config.yaml
num_hidden_layers: 12
hidden_size: 256
num_attention_heads: 2
num_key_value_heads: 1
head_dim: 128
intermediate_size: 1024
vocab_size: 8192
hidden_act: "quick_gelu"
norm: "rmsnorm"
norm_place: "pre"
norm_eps: 1e-05
positions: "learned"
qk_norm: false
attn_scale: 0.0884
bias: "none"
tie_word_embeddings: false
parallel_block: false
init: "trunc"
init_std_qkv: 0.021
init_std_o: 0.0
init_std_up: 0.021
init_std_down: 0.0
optimizer: "adamw"
learning_rate: 0.00147
beta1: 0.95
beta2: 0.95
weight_decay: 0.15
lr_head: 0.00354
max_grad_norm: 2.0
warmup_steps: 587
schedule: "wsd"
decay_fraction: 0.859
decay_shape: "linear"
final_lr_fraction: 0.1
batch_tokens: 32768
max_seq_len: 128
doc_mask: true
train_tokens: 259000000
max_steps: 7905
dataset: "wikipedia_en"
MLP neurons of a small language model. Each row is named by its layer, matrix (up: input weights) and neuron, and shows model dimensions 0-127. Each number is 128 + 24 x the weight over its row's rms, rounded and kept within 0 to 255. Numbers have three digits each.
A block is one neuron, or neurons of one layer that tend to fire together. Before each block is what it responds to, as a language model described it from the Wikipedia text at the highest values.

Mid-word name pieces. Middle subword pieces of familiar multi-token names and words, often in lists and tables, such as Tri-ni-dad, Stan-th-orpe, Sw-ind-on.
L9.up56:128134115120133129106071157121110151110137144136140169112126127145163112173125103137136170145123122108083149128143102104158101095106097105066110146121086142131128118105135109123086158109126127181151089128124176141126119158136114129155140118192110148136112096137133112136182104140085145170144126113077133106161094109120124123071146122135166125095118180110138142124148149138153084146151

Mid-word subword fragments. Fires on word pieces inside longer words, mostly foreign names and technical terms (Tacuadact-yl-us, Ragoona-nan, ac-yl), plus some "=" heading markers and "born".
L3.up7:122099121115125104094165106148120125132114116100139139154153102101126153121111129093127157117100115114095091112116089126129119122151096121118129085104119139092083157142115134131111089130152117126167169122128136115100123144105168141125138109102135125103161163112107131105039137120088145071131132135077114164144124150085141140100129114155136126115149139101120158172126133132161158129126
L3.up423:112113130103117132134118078147119165130146078127074136134128070103135127134118127113111128142076115116110106106097147126129137167110190123118129120103114154106136125138133146128126109110150121126148158125133095112137099108129153079125123170128118119147134151103141145074101153156112144098132101146152108167148129121166147101124129124125127124136162136156136149116129108151105133114119
L3.up554:174134111058149127125177118109123088132115080115119133140096114142141126150125124101130114148142146111143142130106155130132099113120155104124128098120153165129108097152135141128086076145176160125147120123125104123154136110105177113154099091174107156141087137138186122101109114095123183099131120158159105105120182117137152113137129097140121130129107126140135090091132123144188146144161
L3.up939:124120094112110127093101135115121102132121135138115103168104127118086132128168131102154129175114187119197148128138142122136103140176168156135130155180146159062109138155107122130167100147138134126169171125135157122157136129146132134115093089119147128158136106147119115161096128113121140096127131126105148110160127115156162123137131116133130120147145148158135170130127087129146170112105

Named venues, events, institutions. Nouns or word pieces heading a proper or institutional name, often right after the, such as Battle (of Leipzig), Trans(-Siberian), Studio, Tournament, Games, Chart; also time-zone tokens like UTC and zone.
L9.up508:100135161105089130099141102142097130092126126115123109137112105113166139123104129101091145173158141127132167177081102107123132143140134132120159177149145117137129074118153140156142135140121120143158115154137133123129100156127123147120168054105125160124137126121103134164100117128108108155148120147147158130157091120107120143121120117146194142160140111085147101139101129141143132111095

Mid-word fragments of unusual words. Word-piece tokens inside uncommon or foreign words and names, often split accented or CJK bytes, e.g. All-chin, Djibo-ut-i, don-ut, Mar-athi.
L3.up11:122102115141136131109127120152130104125110142116091089166169158131082103111148125096103158151157131137105139137085112125129123150121153092130132125183198111142162113088134127132116148137125087128138199121162154111149101099127139114165119140146127130083158127113142120123149161140131180168137106159172145081139127120100150100113133128135131132112126119137144100127130159129176105113188
L3.up143:145118157150124155137114127133129129126093096108098122154130178150118124122151127128141141119143156089122175122085103128128120115123127114113125076124142138154147151089172126128121107150145091128101149119117179089126145126164162172157111139156127100134102125135144146120131143104163160093133063099122115169158160150128089105111129129111131129128095135088113075102131111121133136122151
L3.up214:122158123099111124149072152109130090128055156085101114106103102132090069139109126133101097140124137149104106167167110125127121125151166165117135164110151152135115135074123115131153146140104107128164143129159169070177099167132098139117087140147166135118137104107105134113120143138142123111131160112135116150138136094149094107138129172139135127137152149139107147120144167165106129121088
L3.up933:139111153107139157130105147109098171120171118134144126122115111144138145128165118125101136147160125097149095158129145137116154173111108097130127117173066104139137149137115154119149181144133168133156104115153117088097098152111142150126148122125134170152143126125157151118125094131096124123132127124187116120113120131125066080164122127095159123142163158156091106140145119127089125103107

Mid-word fragments and digits. Word pieces inside longer words, such as stic in plastic and por in corporate, plus digits inside numbers after a period, hyphen or comma (10.1, 1–2, 1,500).
L3.up586:159107140114213121133080104159127129129116158145118121108153123160110114121106129114141128133176111116074134125112088129130132114110164131110118117188120180143105114134145130135103100124126135128165185130102117124114161088132160131152147116162154140109148127081141093111140129139104136093131123093076143123104160160107091091067128118126122129142142137125122153123138173155142124133122
L3.up749:108154135191157100130104126130127095129134162112098076141157145145123086088129129131167111054123134134109128111136134129124142132123136139148123155123145127124108122074092142139143086149103123128114143144099108134167151179081119127132097100111157114112125116133113094155099152121144172092126117110132135110095120169072122085137131107112120132153119163102147130077135155115150116139144
L3.up781:084113135125100109113112172142130118128169125121121122131137150154168121098151129142164109108135145110130131103102106131128161164125168115128122110136148117065143126113129112133087113113180111127114112131135126165170159165161163126152132073123118130143150129150138063147146121135115140115129097117182158137124122148111145075062129095119123132125121147153166132114132096114129138090113
L3.up991:116143145147117112140098160108133117127139149087180132122152146159097103111102127150128160122114113133105112115102109128130142150148099152137123126125106145121111130124121170135103118115116117129103125132168108098136183168106097138101102108129134134117136107149126102180107178103079126125130146136152136097104129144085166086147129119143128131106156133199150167108135112089124089110099

Main verb after subject. The main verb right after a sentence's subject in encyclopedic prose, e.g. is, was, died, led, became, often following a name.
L6.up26:114134142075127154172116123134111119127109159127190112144111141100188135135149108160099098124087150128150151092121109139153124155114112133153095120158159138066105090165102161129120117103115129128126110120157123129102078113123094145134108156163127138123148136139128104123158166121117127154124163070111103105168095135106104155144125069136115120135123130091145116137118153093125116137126
L6.up83:142113115142084122161121124147103170124121147116158143145099147151169139084180123135125115136109141099134123081115138142134142127157175121168127149136108097143147113089156111119127132122147151129146124100094079152135158133115121155056117116113115136085138128122112130132116131132084180166116140147104137159140104147124152130102126091095113100133094153146122161129132123123128135141134
L6.up165:105168118166152109139131144102116123127156152112148107150127136117079160145183113143113154097109123170114090097149125115135131128121124124085122145098135141153138107172128092122140152165177145128140158140122143127128110113156146147146147170131136129109118110104153124116142163158118118145118120127131091115133089147115092119166127142114152134127136177123134093114121111139147141097147
L6.up190:099146071107183149123133135128114057126103145117106131129119099136130127128148103157119103176105098125155075122146144125110130129136116108125102075138095132129201092130120118127119127101129123128072167146122152150134148113136140142110123153094153115092112123154087101130125142151082102133123120137129120122109132156147134142145126124148108125100110085152124129110132173088131155112105
L6.up193:152139136135126128157113143153099089125112121130114113121124135112142097127132111139111118117148096084104159137110121147148120134116084119146125141133120162069137126170131125126124137115157132128143110130148132147119077104100146137150145160142104129123144168144095113138140148125095157140118102137136118101149080121154118132156124088135093118089112146106119100145130108089116095129168
L6.up392:080131144057126138117118146095093085128136143124136107129157177156133137093180091157166125116136156108132106138135144149097126115105121113137097094140102133130168125120157149127110083167143117128116170155098105156104133126127104179172107128117124126099149099128099156128147160124116105133125144127116105157141153141117134135144125130115140141126159156122135170107153150165134079147126
L6.up410:122136129118141130134083135133136137000126134035129134117133136120142149122124128113114102124137145136128132118107128109111138132131138125136130143122143098146136108122115131207122117134125106000133114135122129125120115131130136113109121115115118120124106147134140144139106152124114117127039137140143078119125138130130126116132000134122145114138145110127131123138146131135168144130126
L6.up541:085162137093182117123115187115145148127134131125111116137121163150161128113141079119166102133122150089134108136101107116087147141094139115144098141124125138151129167156121120126108109117097115127118112127102147141134114085151145140141128201091150128171104101126099108126135114132096141112123177086107133110150089107105116148100125078123086118155186152107172130146124102125098104081173
L6.up676:143147141078173124120112161158150113126117140120152094164144109125172109139137094139176110101140130125128106139137141074096144147074145095164092135154083150147139147126139092124117124135134127127143147102098143150096140140124130142144112098134124113126135116134085149070124141137086071143120131159122121104120157156130142124169124072116097108154170144113176147136198091132152133140136
L6.up680:105106106077124157094109142102092140126139153126125098176146155152150097111148067157112133086112099134176128134111121109134154165113097139089123144130151169130191146160146122128169139135087129127131176110112119159114101154127156103124136189124144145132168127121125081109159117140116094164121099108157121133141133139174105161111126162170094109108159106061108200126134153125148099152135
L6.up830:143134099134143115128124113125118121129155133123168130175090146118109091142117131130114143133142104123095144161159096133137123100144174131159139150082157111123135110153127109121106123108224148126105113126103168125123137106160134154088148126135105118088117158119103083136134137106180138143126129149115136147072119132155108159146128123121110149143091162136151099179146119093131150106168
L6.up898:129120100109171145146115146118080115127113150120166107121135157153105111091174104112122097099138146131111165110127137116109149144103085120165113150124076203162189096150130090126170156158150091127110138126161127121119105139109160148183184115079104124095149139140146112106125125154146101157121153132142092111141133115141102130138124146143116109128133126103140154166124160144118158102127
L6.up950:144138088175090112122115154132117110125128116116136131129134102150149141138131145121119145130111094161076167126105140104138118092146148113177136125156140129120150115061176105124098122075142144126132107121125138144163113154120140158103186153157089138118161102100174127106117135153108112170118122138130100116169094182111101121132125110107125126132127173108138165184168154121122143172136
L6.up997:092156127108151128109135153074135208126137172124132149134096150127107155098156103123145147138064154125134123062151122099134128141125128167117163173112130152152137164122105113122179123152129128128143138113115093138149090089130166144131127151129127119135130118128146113141137113122109125143127140111090141068147141127152104131133124117136118119140109130102119174133149114140122100133142
L6.up1012:154176115086136116162148112121112118126128120132169123152089139123184101129137109120137142118106131176091128107120120121135167172130141115121102092104118116135108126137154099124143152120143091128146136105107140119083093142087120117113131104104177142145132130094117093077185136142127113181125048126125138137142101121135109145117126089140093092121126145105117093123115107135119132133150
L6.up1023:122124101164109142126110113140087129125149157125133127122119180113098112104191086134164184095076115099104093095141163114133124139130129096163158145137129156120155112066185108121141134143082092127138161128134105172126130153121132138148141146105114127129124127131152148129130136158132142185127114124153134131149106159118157172084122100149120068117159132065130142129159145138161114120150

Word after subject or clause. Fires on the first word after a subject or comma that starts a predicate or phrase, often under (undergo, undertook, under sail), as, over, also.
L9.up660:109149121115121118145101159117115111139111140127141126126108125125125129175123178149126120145109113108145118138120131114140125160166116111138135137134148129102112151117107124152132108141140107131125144139105078156149139131089140144142115139161118165092120142210079144124150081121142113140111132166126098121094152113141142138105124108076109162126129094153148095127078137158130120125159

Mid-word subword fragments. Non-initial pieces inside split words, mostly proper names and -ly endings (Mari-ly-n, Kodá-ly, Primar-ily), plus "not" after auxiliaries such as would or he's.
L6.up110:117107125143115149133136081139086120128148108134167127075123126179129169131121117106074106127131092133146146078113093124179141086134136129161130141119161153113154098118144127130099129077142134128144130154144097111069138111162121146108183112154094131121167112102162128156133119168159130121129111111115117156131112165143077100130130122125122150119126123140177143143147148130089146176108
L6.up131:128080104144150134133126157109143129128110121145129137126149172097158144093107143131130103102126072108141085097132159163132134174119146121105163116138162127120151148136120118127077128104067141128122130075116106122154122179131143147128118117136103166112141149133088134169129115151145109156132136158142152133161118110137134097069131118096127151139105138166107130140129148133097112137156
L6.up191:114087131142119115153112099133091139130077146139135130127140144124139137104145157149097105112115072096149110102125084133150135124127145098140150120150137145146104122128107101127126141133163115126176140150139083102131109132152137118179166150131097138137124167149141132113093120156113101108132138103110102123138097128132124087085128170150113123140137087140153102134083140128092154094129
L6.up251:121121149130125111140120136137068078129100135118137141151136141126102151139139072165106106106139171119160136047167097109128132159112092128098114118117126153130104105118100102132158084169158105127136125128137157119106105082122114106154130140112123147118123142163124147086122131127150104124128092118144100119118087129137111150143128167177108139083081112154112141144161124062129109104139
L6.up278:133087152149101135105130131114103090129106145124139111102148158113110163088135096131160143106122143120160102164158127122104125133126115187112079138136114137162102144109113146131135136162166130125121158150115089123120165110139140119107141148093123127108120169153125141124119127112122137109129119140116072124101122115131164142106129152145167177134167141179117097145146128139125111082148
L6.up304:135110171119140124186131110167093069128120153131133128128209133152108144126179135133134137119148129089131146158138104143139131111123109126139133111144104132115107150182174146131133112150083120127186126122147107087140117146097111097165117109122111133089110174141144159163099123129149110143127109116152122146134113110155114071144129104126130131111117156129142135137126106128106123165124
L6.up420:108046107089149149147111073137112047129146120115118133111101142131176125131123103130160165092153122160167108108165125135102143191132163140138146089109098152163140181136080132126129084151123144125150176152138132103100185128153115130129154149136117124103117109135134132134117117138119097133135132124135081137090107139136129148091133095135099138136138146173156143119133134133081135121150
L6.up511:148141132123150083145150147167131122128109132128098160135158120145150171132105136091118133125147126128114122140115153122131160126131131146105154128136133134110054121182191111126167157097105158128132114149135139128180094122104129091141110096112134120130154135147142082119105125140137128125132099107149139111158123089129131128137128154166127131160099140110105162137104138123083135122140
L6.up531:072104132080161155157133155112108135128127166125158119143111195092125138122091103111137136142075147128158154117143119122111142140148162124171153139082138136112114082092100093125145159117147109127122085128119133103085107099138128140116162102113120149137119139154127090147093126119175118115127141136110115102141099107152117114106130142140130127115112153065121116111130153133118095115143
L6.up535:146136120072157142154136139128124157129147139127122105126118138126178111116115079099147074106083111104172086138140122096106148172132109130145130088126077158146135160156093132130122138094128101127158160136132114110119128103090169086173140113096144146144131132144150111086120105157128092116132122090122107105121088134157127120104130144138135134130139136144154169122127192150095148114130
L6.up575:106109119183086092159152080137098103130128127127096123130075161118101130161133084123120120105107088093137134138164103140141122171153104117121153109148136134186115118172103127139144153085129116124158159103202121125117124154125187081140121109131094137147145123134160113156143106171110099147138119144154142152075154160158142129113134154163096112123138102180134099121116123129122128120126
L6.up642:118133121142107157139120099145080106130134152129107123133166149141111109127180129126081163126097160142161120138113107104179115182131134114108101135132116140120138103171110117134103125206095100127161121103132066119112137157112090098162122132092103120106089103108144147144135149173144124147129106123173117151096099098126122113078129125147117171113117157130130152125134142091139108101131
L6.up702:131151093157145140156142157124113118129132119128097159088128132122151145113173166140126114106193133093153086100156061160133130134116143156084130090141152109175129129149148133128150108080169108127146124144133130130159123113145104145113138180113104138122123124138144108123170120113125129103130120091165099160146111098140067104122131100146103137144161118145076125171124115126086092131158
L6.up768:160130106117144128134130142165092127129108131133170104122139088130123146167191135145099116119130128098161147120104085108139130148118127090146132105107130122086148115171104123128115139135133108128136123124175117122124092156112113091196120088102122137104096118144091103138132144171084115156126116112139133099121116109177096051116129115137152127110118167156155084139153129076078112126135
L6.up810:124109148143154121117150139121107081129135135122142143115114180145148100140128095161144148169167137163113127157159083134166126148152124117098165079128108088191136087153153118132143125113079126126146132146183089114122105154109139129129094112122088154116129114139128123107149140141138123110130139114142139123102138151159116134156131108121169148171183143150123140153135129103128093076119
L6.up952:140151115107137116130122080172082104128120132133143159106176123125121075133159129126121076126113136129135088115132105105160141087095134165098112143122106200168097163155133108130112162143137132128118118133181132102108091106104126125116141109162124139129096102119182126111147125163176103125134079127161137156141123130136121165124127150166101104161164114095148145148088164141111135154108

Word-start fragments. Opening subword piece of a longer word split into several tokens, especially red (reduction, reddish, redistricting) and capital E (Eelam, Efficiency), plus other mid-name fragments.
L6.up112:141128145126104121122122092158123100126109152137162107130109144126137113143148145126106134162097119118158139126064165102138144135141134149131134112140146114120123115132154132126128118081074145128144117083118124110152106126147128073115127139126127151147116163120105100138143112161183114164134143146142131127107147118158167151123125172128150114133163153125094157104130185135127076172130
L6.up255:121173136137200150113117116156150096127103100127101122151137150115105094170127101112100117129169136147128172139115111124107139120125127136100124140122087153137115086134100132130167106149144143128117103106149168104130130135159131086123109110163119123144124093111106136102141119142157106134140123157103120140117129162122150124167126164141150140122173151132141162073127152090100110131122
L6.up325:148175148134178130151133129107109175128087125128137102153129107159101085149165135112107120112114104121177071116150121140120136098099114146164116143120110116147107074141129113126158165084173107128136159123140134129172131102126152106132105134090131130177134107116156173123162125127149119131134122111061116121120132103092150150109127158169100100158112137104142125125129096128137168104156
L6.up409:148147119102154103126114105168119168129131104120118126111135126101132133114184141092098105121162179096141128122129134112142102117108110183116125180137082131104118107126091120133165105129150102130115137145137154148172125119145121088143104115095073104127105105179112153102123114116115150122134110094180136121139142106130103121130126169082123123142139099185125145120114145120104091098109
L6.up418:181114122161099122126122083145102085128099140140135116109118117120129089158148135116115186094126128146119129086123137120160120136153099116130113108091137116117123113181127131131153129187184095128166140110172106144137117146163130092173108117114112140102151095126130128117180161135145120153132124130105118176127154107138134074147129147146117127109151112152115129097155132139128123144071
L6.up478:118170138141171133137139117096126104128130142132124083075104110129119080164181123095172057113076147128131100119133077151089146131099121104138153146130088140192129137155115147131120110122149129128131155173111131088104126101162126101148107126145117113176082050101131135129155123121121099141129134108115102097125111144157112130103128103121146106151131109148144095103094129141082129121136
L6.up555:133134152089154167151107129118168155129136139135163092141128136137095107142134104105151122143117158156136126137107137133150124110096075154156129137134138143145133053170099160133152120139139106127145150125162133092139137103187131068149107093117107106103131098154179157111163111144165110134135151104113113141130146142125153145146127113116165132127182166102140138109130157157136132117135
L6.up590:120161138082174110139147135107118105128138100128135131115159100133122112150110109147081071136145149129178111125104161129121125154131110126093085096118144104108126079114140108128100110074121146128122139092131153134102082155117138102138151100132183124189147148134149128102150121161171141131132116130155147124143132145128095093194129208148147121110125084139126131120154157119123132140113
L6.up686:139156126137142124090157118146134162129119138128154141125106174120110088127134148128192138094079155142147127173111115105097129103122136155119159115131149124169088146102130132133133110104136106128116126162144144125126141116127130104149090119108165123169106118161104159112122132099148131131141110102106135153152131123152148109140124159123118100091141117096133092132077037136116127148108
L6.up705:089101066065160107130127152149123053126101111125145162163165168101144143138139115115121106125145124138119070110118157137124119164138151158118099097122147147119144124156116151127130094114127097128095145130146145127151122141113109119110128140090119153126129147142106070109132121158106084114134111124241134126105151081152139111128128129146127134126127149120137164129119099122079110122132
L6.up770:165120149147145087084132089088103162128129139134134042102096153105121120144132130130139138092145134165130129134077130119146130114125102142104169141107159128132106125104121161130172112129137138127111165122139099115136138147161137117119136149129120152166150114135141135149126097117157141107137163105143132113127135116132167125106129125131170107122118072110106112129108099108093089099129
L6.up783:132160147138158114151124108146115095126124093135135116125089131156170106156105106132084124122162158139130159115105148126109157132155107113174145101119112075102149089085146074129177124153116122130140131136170134144106133159130129100103113101132139139119147108131114130123128111153166165146127137121126117104142122161104144136137126117068163118110163135153121151062132146123115127084127
L6.up847:113125125126179134113136153174101090129107119135067144159156156070124096092111149078151141117136120137131064138148118107116129112148088136093132106118115164113115148125147119131172078142129112126165189102125171126135127127166129101156111118104162097092102120145110119121123126148141084116146140136136117145117131137120130160109124145137104118119166135166144134083157133075095111119142
L6.up917:141134123177124042084141141163135116128099141129175154158120153155097135135088104082097139081120168110110109118134114114127176093130151182087174106126131072115077087129163124126126143145106119129169144144138152119174110140159112127146107126084112155171134123159084124114084115142168103145136123108099134133108143089106176140135124163141145132170112152143154121130142149099113160160136
L6.up940:087105100072171150125125107170093068129119131114115131117146135113145118110167121112164112117071151156157118096095149114114150107155071136093108155111107130125126126148116121128135069172139130128117148158111169113151140127150103151105133175124147087139109062111123158094121134159110095136136118104125102142094071133124119109139127127109108126130154104135119169104136125097109102141128
L6.up1005:122177124124209147135122112102117080128133140111146087148088124171151101164151109088080139155157141164101113090173102120097127113131094135126144134102129150113130071130098059130176148145184118128077158127160112166116136107169108149142139102130114112100129090127143112078137129133156107152133143097141125134155128096122131136135126150136142135162116141135153154116121115095115181111125

Foreign name word-pieces. Middle or final sub-word pieces inside non-English personal, team and place names, often in tables or lists, e.g. Kam-ala-kar, Nad-al, Sak-hi-ya.
L9.up158:137179101114096129134120138098107117145143130142178150152112076110077100113143166163136128143119098121125120109164143169143104108147157139152188132133085162130096126097086118123133123149124105102092138122131114153120120109109144134113112158149129156109116116146120134109145126094145155128176134131106110145114100095168119156117156107103170128128116153126116149165109092136100131163151

Mid-name continuation pieces. Inner or middle tokens of multi-part proper names, titles and acronyms, such as MA in SAMATE, War in China at War, End in East End Park.
L6.up88:103106125139134164141139108112119102129119127133098126117133124178091147132100098125100185171122144137092120146144159161107120146140105117160151161118165079093138091139165131129161132128106151128107112144109108132105128143124125122145138106133128093115145150123127153169106152119127162088126159115116129153156146121123123115107129150162184161151128136120104117167151129145151100085154
L6.up166:118120091130161090158125138142112129129121173130082148111137118108099156127150107150068135175119040085118131130140131161158129113161101086135149146127128101115198099162181124128123151157121121130145149134143119142125102156138137123144131112143071097101116167134202144141153154143122099126126133107109151118103094156120096095100127112129107151106126156136168137144166105087157133112146
L6.up204:121105145166103156177138099148102146128130167127145117153134121130115097119153121106096149189109148110141177140142127136174132138121107118139158154137093163150133113096106107134143150152106156128148111096117084149134126175125119145124148121130097129116091122096181154150093116110152124130125142115171167130136084133100147143120128090128106141114066160129108142131118162129115110142127
L6.up346:160117098160079150127129137096201178128133134134136167123114131114141159142076179153153177125127113154098133120140161126106117127172124149129129126123177125124147167143146150129144133098105159128133138132091126132121133164155123108086093148163155123120151131150140086151150138103113178117125139134119145170137154153109095114099129062087116145134122090122141135124109093152145117158117
L6.up542:149102133150129089107114125138139162130143159130143175124122121111151170102104106145151140136073145131129101071111159119116145129134151168114151137125195152177136144080091114132118145118090157128113095122116096152115154151144126107154099123076163128122103121136119108152109120119152169103130166118135139200131121118132125111112128158097161136139152103156125138159139118147179102131153
L6.up552:134154110137098113135130125130117118128117090137109179133156140146114074180137126103117126166125143129077116140157142142130114136147102141052113086133152168151166141158091100131127131177145122129153167121135120146112139135099191102164103091131171123124157116128140149084117153161148139130132112145126167159116159106106081122153130180150122157166145113148145125134118158086151158107105
L6.up614:171138157168120111136115103111130124127112109130122154098120127141111144099084126161138101146098146137120119116161144136105100121122112086128089101152130131170132142141119140127067120143151157129133148104106107164124171137137135133138105090138121136102103158128096160117121146103144167127118155129122118138142092152108115123133128126116141136175149112141101102149159088095203140104143
L6.up651:171063122112140181157139153187074093130108138132113146151153141141136164120131100139112137098113134114142089142124130170173122122127121107117105089137137122109146099134138166130119106126177115127123111125150142102095193143113092175079141098106128104118172116131124103138144135158149122123131100113102114140118115102097126154130128116171123182107140143155087147107180137126118139088109
L6.up678:110132171142139103078130129116201152132091175138085170092143141141119137090081151145186160147098111163105113170145132117128146108158125133158119134156126159200110131133148174133126148129093142125151137114087108132142147148147150147141108132121135108124099146116150120129100120110122119129137128106098144147093116143140148106145126105151110178138133124121141091131138132136179191132130
L6.up771:167093127112178091107145144125105144125085150125131113147102127138109175121118117125125151165129134137129135121143163119140178089184128100110150116096108123098139106138127090126157155101128113131147145104129087119156132143141151110131116112117142142120150130115089132164121152129113127114126113122147119101114110123124155101131125150154141118127095165080108143159127100106144146093091
L6.up772:163096091157134166135121106139114167128162105128191153139128108122124096106104134116125109149123111133095144117122147138103134122116152129178113187106141140179139109092094111132105138131142129129127090090115091140133156123188089109154114130094110107133082097122116162129133119125070108124128160147091129165117106125107130095142127166112127146119128160149187126108122137114145106111134
L6.up831:112091111127126112103130101125138146131098115126112144112120132119086132115105108125118171155094148107114103140177151109161163111183138167140169142107128132115144093140141159127132174144125111129131095118139084135070169156120117128122148125137148132084112155131119095145092138132124158122132152149148120145128082114120137090108131122156151133136138135130147123154149149150144141107100
L6.up865:135146139180141083107138099105086136129120140123109155137136137134080126136139073146121138190125187128106126114138134115152134098128129125111173116118101121158109077104160135130123109157104143128160100126117120188131160155120144127176118109094099107146133080132114175151122116128127128128135115109124165150101099125130144137143125133163154168122110135130109119146152151048173146099138
L6.up893:095049128141152096132129118093140114128139127133133145134104139045114152112100138119160185096147129159100131123148147105136169131144198114140124129129119112159149177172122110126121143147119151128183165148095106127100160146122126133105132129124178148112143185126131105145094147155132129102125157143143150129118095138126098100107132088112146136122119126111140070149130138134150111108098
L6.up944:144120112176094137142118141148172164128134125129125179142090129121128158113086123114118154129114105131123137097117126102124141135131135141094153142097163120128114156074135146129125112109101126129118144093118125163163122134141111090141080190147124125067127133120136080105160090133106156148124114159158157118132087191142129110118127068085144114124128099129134155104179086125181099148149
L6.up957:130078173170123120161136156166128111128130114133154116147121139093098160117083159126126142101146121085120106143125139174149100155130141138142115136149125096154118127098156136133125100176099117130135120136147111065124141153125108101139120125132148141114139151133126181144131105104078095110128209141137154165122100136122163076122130121117158154127145136140111150124111097173147101109157